MLP neurons of a small language model. Each row is named by its layer, matrix (gate and up: input weights; down: output weights) and neuron, and shows model dimensions 80-207. Each number is 128 + 24 x the weight over its row's rms, rounded and kept within 0 to 255. Numbers have three digits each. A neuron's up and down rows have the sign that makes its largest values positive.
After each neuron's rows, "fires before" lists the tokens most often just after its 100 highest values on Wikipedia text that the model never trained on; "fires in" lists the words (lower case) most often at its 100 highest values on Wikipedia text that the model never trained on.

L10.gate626:135163074137128149104115165118138123072096086143186129162096182147105134111153125142130102110112100117118138154114105137147154122128128100173098175088136107152158148115107146124154117124090156103110129097170127147133116137131099126157083120158165103095094191157125108131103114114175088112118104113133115128162090150086118132186120144104141103127087126159133125130122112102091122192129
L10.up626:115140120095167152163085125158139104118122134079149118113087098140135087107153125136152129160110148113139101147154123151124090124149152127141124136181088095144171148124121102133107129156139149105131140118140086128116133124161131134094148137137102124164147138111101141116117110105165136113164128140151111113120143104102153146102105135097111140135134117142110136154117071108134101107101
L10.down626:119115094141139129086160093126154156108126086139146114127138133133107130142111154145097162118157126086146168122155132127120099088119140113145152126104134090134135144145112164159158103155101137121154103086094102147131089128097118154145105115156182171158161119105114106097141145116136153125095125081118112161143151148128108143100153141102135088090144121151148132120180103168088166103156
fires before: " the", "e", " he", " his", "as", " was"
fires in: "where", "that", "while", "made", "however", "there"

L7.gate395:180182084144124107125135138116133144117110120126127117111145121179150092142112126141137089148111126136131122147127105162150160136129168108150152137146156113136086157133132156080111116106116145120176132118112145143161116114176138093102123186110095091174107150155119136145125120121157089142118133123155094122116074124100126150128136132119143108061110099155122104146131112166104127120144
L7.up395:159176106196164134158192128113127147129108106148116131088129136185107074141089128108141118140095112117104137117091128143160144079162105113124139136165163137125100166127140161126105125138137111120152119086139126112159125126138138140104149169112099108154099178185123164133110121112152091124149153132155087117065065143137133153114127147119118093119123112112125117133147119147087155123119
L7.down395:139130143110129165099099127141119129128146123120094103089108147130150076172141128095115137134174146123137152156143131123115127111131106129098117129122079141066134099083139142146115182117127161125119142155133117098169128151100107118138166105137142105113185110131134132126127132133101102090118116106106137128108152145106114153126135095105131136126157113111132089165144102118185167159141
fires before: "n", "re", " the", " he", "as"
fires in: "where", "when", "whereas"

L7.gate594:088159155173142117155174128122112158091097122118101161123083136129107077126143132105160105149128149141117164085165176119136104106146112120130149131153117160144105121113153136135140133139128060125128126104109104144136102134141160112119127155112109166138142153178084151116126141148145170121115108097114146103085092163141144134086137138134103089156104139139117129085190160151126160099117
L7.up594:134045108153123081111163152098098171110112147121115115115136086143131136111103141103082142127117112133164129084150140139150173138125150156121119111121160139130129138155148147122144129140087139151069130101130075145119165125119081124134124131140131105143155134157134148116145142117126104136141143137142113147155172137111129157124138153130141136089152136150154130133145167162106135120168
L7.down594:148117105127132161146127125127125154110136117126132132107128128120151130091146132130156137178093085132145126094152168161138140114149126089156100119133140128120155165177140135158081129126140122133127116128149130128182163154123151172141105143131103105108157152139130110115138104098148124088131132140138135137104117132104101125137110154142122096190088088152121138116125108092081133129077
fires before: "e", " a", " be", "ing"
fires in: "has", "have", "having"

L8.gate526:147151094159129130121172164117174135150127107155127144148159133141093126143138106135113120101114104170144143132139121119131162166130170076128138121123114139113109103120164122133117120131128136124129140091077111096161125114097127170123147163146119131113122133148105131134118139143148117144130149147105143098080125114157165127114137137126128123138076105137138120082068122097094103145146
L8.up526:174156173139175100089111129084127162106141148130119134104138084147101118140116120086110159137096079158129112147161155099098133153159111143161111120086134137122175121120157137127134119098157094113109134123128117146113107134116137136118142168144086114150157165126144113146124108120116153131132148148110156132126129131114166135119106095117125127133126133148142154118128103151137125119133
L8.down526:125141105122180164071138132120142132131132113162088135118111100090125104124133142075119106123108128121091104160144142118131127210149161095153100122098126165138090152109136119135156177110142129130112125077166150118152099097112131159113136147155132133096156152113143138171124148122148144144152086112114125122130098135179125118136139116173102132094137118156135119127089130159142156145137
fires before: "e", "ly", " 201", " 19", "ember"
fires in: "july", "june", "march", "october", "november", "april"

L4.gate495:095157094105118163128122122106111123158157108115150126119151149132124110080142124153119096106095130110137116144129093115148130098120121121089110134145155154137124142105138183089179107121139145135169136118086165138121141097137132113106124144140102102119134146116142141190140125155078117139123073087187118092088144115152153128109172142141110142090117085170121084065087113132125127134134
L4.up495:190172122124142158127137186147151112162129156148151099179155147166177145135142124165127131151126114130122143122133117108112133160144145136125144122142129103121161119128117122174099116127132149151134130112123126163121143143152101169133122126157116131130159136141123215129136142147111120115133121127168153128110128125118098132108161145126137112131141141160113133116147130086113093131059
L4.down495:136164095108148134138107097149159156112136111109172139106125140121157153111116135150180130140125087101082110140085162151149123134141140112102095135113101122142124122140155164104105118146090171149138148137129118135105138118132148132138141118120125144161151136151133097137144092109123080149167116156134128079126149120177142120118104169157123121115117130132148106166113144160129119167179
fires before: "ion", "ric", "ions"
fires in: "electric", "election", "elections", "collection", "section", "first"

L6.gate543:122088137130162118142124125124104169101128156107136165185117118139133136109127117121154132132169137157108130140136154112157132108178123149125102122097127123114168134102155122144137133144157162144127103077128113114078111186143095148139135128149104130125123114119138139122116132123152127116140141130084110130170130098112111123144134137107132111168163130131156075117115090138131094141156
L6.up543:111084137126146142123103122133136158108118180148119166164125124125125159106130117095166149151159154149094137114121155084118098143162102162115129130123125141132153101112154104144120142140160141159127131109115118140108091167112105155139159124169113158157134080110132139139130171159137151133142152146085149137141147085111137115149141142127144126165141115114150113134109115109129103149146
L6.down543:162129095117145140152121115118109126167131168136159135155102157116139102130134126142145106133119152153148143088119097122106106144148156128151115133108118135112165145138093128141100087131123152114079110138087144161150146136109101145132108132082099145126127120153135147103122176101147089121162088118144158131186129110116160123128112131133130153132106080128078127157125086080125094186200
fires before: " |", ",", "3"
fires in: "0", "1", "7", "3"

L2.gate168:128151121108092095124085140131130143170152140121119133183154157123115130134102122084129143130095137132150126143138122101244142175106163143137163123137127141154137125134134138106153106130116113138177128108127134122130125114111119087131090130122146178126159093133126119109128127061156110147139076127175142129151119177115119118173118131138142122134113147093133104108085147114118148110150
L2.up168:126121129145138123127139179136114123175129108167112113148092149064139124170102134131119196131088115117134126100178135167104129110108121125139178123103109118174180121125130138123126122131122123145096134119121121205126132090134139097124118128152109172131124115116127126097135193135087107144129141139134153137124130086132114131141169130121139139081125125124099118212113126128116134112144
L2.down168:082138144098141139126143148154140125127126126141110109119135089144142114123127150159142173099163143125098124172127148092130108180132099147128101130118138103123132068143178131132132127115162094123118136124164127146095128085121111109131132103153109151128146116152134146147153077156103139159093123128127077120119118103139154111152062156105164146095096121130146111174122146098141166144130
fires before: "9", "8", "1", "0", "3", "4"
fires in: "2019", "2018", "2011", "2010", "2013", "2014"

L8.gate325:150141136163130087116129161128138151139128176168194116131127110157138109166111117125149135085105098156084113116144154099113185118150107122119151142112107161120165126142127134134146130145129111146114134099095114115130105168104134119123136124122105122155145137153116143153119128144109122206122151170117131130115137136088121147124115109121168123083072127158138130139136097095113118107138
L8.up325:148128144147115131070147143121148078104170153142152112081159087120142132168141135109114134129123109084139079158141128133111141130112060163170173130117118192118131102136125143137144145161134153131120097138150158112137140125107196171123162105124117116159118145129115116141123119100120127136129148166095105129142168161135143123114097094129133170121139126144147150132132100119161134132159
L8.down325:121122133095128114125103137116137157121128120120094109118145138148133161131131119143091163154127148096152145177142108142109109119106111104158147127161148197129146152115149139112175118091122137091064144082108161125139173096092122160098117138116108086117119156107167120101114129085181158116129110117075142116154146099146167089138174138182119198147147119138154133127131122160133117182118
fires before: " 201", " 19", " 200", "o", " 202", " 18"
fires in: "october", "september", "march", "december", "january"

L10.gate637:120131096169148136140113127120157125145167106152173150133150177145111127145175093070115141135140117152107136121133105105106104122113140154114129130110151134161130137157141084129092099136146146137161152122137143155115128125136111138149084138136148126163139150136144105134159133117108158131092167101150099146131116132168129076106167069122102120136107142137139111125123101087146103116125
L10.up637:137125087113133119147152134125142080115174127141117155131129186141113098141154174097150115155119113112144171169114102090140147111105089138143085121116140140143128148167150118132075104085156144178095136134132135132113141097164120161074118133116141138163134121162119104112126150064149097121095132112138109174105126176117140122120140117090146083153123104130134096091131125064123131145095
L10.down637:093123131089146161142119117138162136118136138138141129127112147120171150123121074141096100135131159116109137086097101125113107151091121110077150133147140123131119133145131144127113127135097129127091108112119107128111096142130151110135125094089127103118128111157132141125148108137158135146117102107092143100136150116144149150178136169121172137120134132145149084091124097155100184190128
fires before: "o", "he", "h"
fires in: "two", "further", "published"

L3.gate212:100177126151116093128143146123192119121156130134063139126175093126099102141126118117124091157085099138125129140124125101080129120135158143131188136117185147125113126113139135089133168134126136129096116131112090125161124131144134168119144130105092092130118132136126140140121122201165122117151120121128141130078124134096127121178184115119136143152126103112144136149156113140101101120136
L3.up212:107120142103131116132092103128146128148169086158096126080126141145135160096135116128156110141145152114122105138143128138147124133153109095105158123120096144112149128140148190164143135125100137148083134156116081128124134116129120175134129108178050117126143097107126144152132132144204170111126133091119112133149127135117146124121109126113112119115128106109122184158198120089126122129125
L3.down212:131121114128150133103125142139094139102111110098120095148083124143149118112122131126153114125134110117121126142091142136092086128110109169144162130119136154132138122109141145116163101111130122119147117085133164128130103105139107153096142157149114114122138123136127092116138146107143130104137057138096155136137128164107145127139117128099163123100123133128137103147142145110132083075178
fires before: "r", "is", "re", "ir", "an", "ough"
fires in: "this", "through", "three", "than", "third"

L7.gate637:116108034147141113121098151125120109136143142112150155136139144119127133134144115085120133150150105128117155107142158132099120137131102150128191117097119174186140118143110082098108120137092160125157112158125077148123128149111134134080116132161150134144140092137140125128146142183101131114156133102099127132172125118147135100131133145108132112083125164181148159136155113137134137154094
L7.up637:117128098120154145106119135125144127112123150165161100136125102149163124121144137128123119112106126121136118116150145125142147133123137159123134135130133131135146115125139120097066138133130150145115131150135098116118152100089137139157110135160128141137117065110123094131121151147144077137137116125129167147124077122129105144110150150116131155137122149152119141137114140139126137122075
L7.down637:100150120191103129141162100123139151135130102125126103104076141170131114161105146148140116127132142137127129152113174136152085123118093136151135128087092107119114142109135140135120149107107128159113129159074168125147158153164150152109137158109177119126144108132110163116090166109154133129158114111127119092133087137139161156149136122128104117134142158148159103117102108171154145126152
fires before: "ers", "ates", "er", "i", "a"
fires in: "university", "states", "river"

L10.gate345:124137107117167125141146174130174126147114128123138120170137135123100134144134132151069106113125136151115127130131119145108149140111162102126149122130132093113108161080129106108144129149113136125098152132125133118099135138142103128164107139178119155138119155168108125111093162118146085114155135112128091112059128145129132143097117159096085106126118116107099112125118090159075111117093
L10.up345:150121106131117118156097155069133156119143149128074130142096125130162171114122141111140120138133180120121141094124161112091143137143170138154103132057150124107088117127101134141144100154114121120154132152139144108139121141151144130117118090159126149162130140145124100112108153129146093141160136141075169140128128106186121146079142112097138099144106111153106102118163145171122137108111
L10.down345:128123159162108080158170133098131094117130128128111138158100147168116165105076136159154127094115141121122143101127142100147130098107122151112116119098169095118109133101138170129113174118147108153140131098139122172108134139121117095116074081138118122120118165132100119124123133090128135115108154096140106150129072120134156090117177106136130095132117117163145107111123159144111145118117
fires before: "on", "t", "s", "l"
fires in: "season", "left", "london"

L8.gate271:147134117123136101151143144148130122108161118127133166147118144118104133142085120133101138148098108159121123093123118117131103171090121092087109155098127143162119112107196086128157098092153106149165126159121154143110140133115114112117147181131151145103115126114121118081119149114124148127144159131139119142115120152138127117158116132128113130145123116145123121135157085068079140163140
L8.up271:156154141130159140135097092145081109154166119161107142125122088153171069107131143097172056180087177111122123123159156150104132148145133107161115092143107138143134153128149128106086100159122150126105138147121147119133125109160126150124107124126117128148126116137131109137162127107139154143105157126115096190155153105142133125124138136119129150128161099097152170116134136122180125143113
L8.down271:114155088120176099098180122116120165134120146121164108127145195111103151128130104097090170122150127191092108128160115135133116141163095140083133146118157161152104086121170161105191113122138087149156155108132111125122114171101161149138111084102125145101115117100112150127125096081130147091105180138105138119112106135112120163058148128155124104121140133139138115114144145106105141095119
fires before: "o", "n", "ig", " of", " in"
fires in: "two", "twig", "station"

L7.gate160:124125112129108117146133137146181141111118088121153143122137124178148073129117098137100136079171106138119145147116143138190165094114145151136118116150150137120104120130123126106087105128114149141118109083129132131118111135135172128148125155119134137153149100162140136090113128114127152169083144140156150129141087130084145129109137155089122136110139075109123163110108138156121155154150
L7.up160:128133107159098110139133167111107136104105107123134112110153162149139132143126132143102132142167132128098102121086105144146153172124114123126148125105144146140113122115134121120131092124131121166152121103118097122112137129140081124121088147105130145135124114108085173133081175170098128165146177115112092135096142170094116131102152105118117057106127053122146102158144104203121141136159
L7.down160:129140162153151124120102144110142101106130123137123123135090162104108148156094134118115094123145167133129146104091148137177161112120164065133082127110130153112134148104144101142117122149088120148111136107195099158107155122091159152161131139121133115096111147106124109141110170095172098100126104112118150089111128114181113112181154129177143134153138106106151151114112124155148153120142
fires before: "ly", "y", " the", " he", " s", "l"
fires in: "where", "early", "east", "last", "every", "everything"

L10.gate278:147093123120123101112119104140159112126183150141125155162100151132146118117132105139111101111097101164122146138098172113128093184140132128125122139142143151133142125121125084130141157128131104159137148174114112134148142121133103132102159169132159092174140122137148089112104145112111119167148096139165115146123078158111201104172165163086128132136129146080131140151130118158124139167141
L10.up278:167097126111114107170158133130153115146122136132101161151126131113124108136147132154130140137125106161092121132137117111115110130165123160142123113129117117145126115125151117110135123146092152124110138121099144097136151112121100115163130131153146144113162114115119116122131095090104121154148107115156125170154135184156172112139172133111122145107093129123103182112135139117108101146178
L10.down278:141094092108144159128115153115102118147143090129102141127124146162145134100121047115114138106123115113126153147148117126128105082116107131133153134131158126117145118090167187107097141084121111122141122117152153125153129117128122116124121101064101122093121144139166156134156144124096142140120116124126088135123163137110145102170109118153120130110128131146141108122135144129091156077155
fires before: "o", "am", "le", "el", "v", "ac"
fires in: "two", "team", "television"

L2.gate180:138120128130104129128110102130145131102129190143101132190131098185117123133121107152129104125087130114128137167147122148174138176131140158145160126130141147126072127124150143063182154131107182123162129112130136132122132141133117044137139130122191153131137122139133142158130146111131103099130071112097117135150130100140146129170142130139117128100176118132117113146131130128128144089100
L2.up180:131128125124145135126143153125135126106191119137063122108128110180127121127127086142118112123133106125135146140128132160153128146125109089131143128117157125202121132125125104112105154129085091125179131144127109112124133084096129166130104133133156102131115162128122121157132129128073104111134119132129145129194128169140115129130164131127132132125124109108148107129132112127085085095148
L2.down180:133084083141137132103110089110128126163118122139164107095153146151075105130159125119134174117102110092137171147088127145152142161178111108128145123205095175151147135107151120099131148119100093130134160150167093147078152077119132121122130128100108165129118089123140108136128126153160152126124118062138117153065107143119103112141115147128172125119180074144132072153106144122111121135116
fires before: "ion", "ric", "ed", "ions", "r"
fires in: "electric", "election", "elections", "elected", "collection"

L4.gate518:122149127157141154110124137120107118133081071121147136101108164111040115139139067115126132120117087112120114144107110136168111149149126158137130133109130122163158120109144136132102124144151143108150135129135152127140137141119108136114155146156121102121111113151127088151126155111159159139105142183107164162095147145129144128157140103144124141149124153105120089065121178143083193140122
L4.up518:118102135130109111131116148136146108176166115150115123155135158129102163128135157150144151110105103123142120152129154097124148144171126118111072116094141154131179125133129092143116127109132129124142135157116118139117140135124092135160122123168151111114104153120129132160142127128116075125144036142153137151081120166168066136175156136116146112128149127132145092221131155149106128131144
L4.down518:116109078118118118111144075135165136126132146182111144098167094145107161144091149125140094130130137086111112129149136115151099150190140105133136127145106076083147110097128098137083154113129116144157134158120129093129093134121099087109130125118123098121098157135142169128114144121110090146180166145114140153133135156130147137113121117121118153165086135128101135125141068159125140121128
fires before: "ric", "ion", "oc", "y", "ions", "er"
fires in: "electric", "election", "party", "right", "democratic"

L2.gate491:156151115113126122128121101136124126098110131125085113140121149091152132120136124129135109137144108140079136109125135212126134106117119113117178124122134102119145128126126190121099152134130123125132130185117135194121135154055130163121153126123164156128106164116124125166133144201144168129145139139153148132092123143127141135117182118123144114157126153067124093159117115126125165116138
L2.up491:110111117139144133127122136130131134091096154111069138109134143046130144167142151147106113133142142104140128152131143148164139089133100063129193130119130170147079132121142154115122161131126131123179132096131131056136130156140111122132135125125124074129141124126128126108122134082185147124127087115177172119096132135127133125101150122126115141152149153152149141141095124114105079085130
L2.down491:137101094096145105152187067115134109143154115113131151132132125082126089161123127093137130126158107141165187125125097131168119150117119100138117146140118169133121126115121115151114136113160152134112117087109129128102119120155148129140137119139137120134097113130135171096112109166153161155113098152095119156126135130131076084127110124154147111098079097135100167150103148180126123152132
fires before: "ent", "id", "h", "p", "um"
fires in: "present", "president", "representatives", "gresham", "represented"

L7.gate157:138178166145109064123183098116149150133106140123124139119131115133101091104150106105193130158163133172098143106138139147133136106119138126157135136101113127127131123128137100135134133099102067148125133127093075131104112131150117141111135167122082108132118117141108149132145099137139134161139153154151138101139135122105156120171122141144107111157129106158118133128173158163118117108176
L7.up157:105171140128153103158167147119138144101129145103110144147113128133099143128113120133129114184139095156100142079131158115130127125127083102143118080131146124131131120122134103140144117143109103119128124160104102153095117114105110116123105141109138183107123123137156137115103115121149143126152141118166122077167155125166113145160152153137103108180133109143103114144176108155111092109132
L7.down157:154131102131091124157113128129084149111154102132084181133154129135144097099186160107117059151114134108152128125123115106146135151108133099187079137173119133116173110117156118121143095132082140115139107161111095149141181124099088097123090162152128094128120124126141098137155118166126124097133101138121134132118143125100163105126137153153112123118104095134168124126130093105098146107145
fires before: " be", "se", " a", "or", " also", " was"
fires in: "has", "have", "house", "he"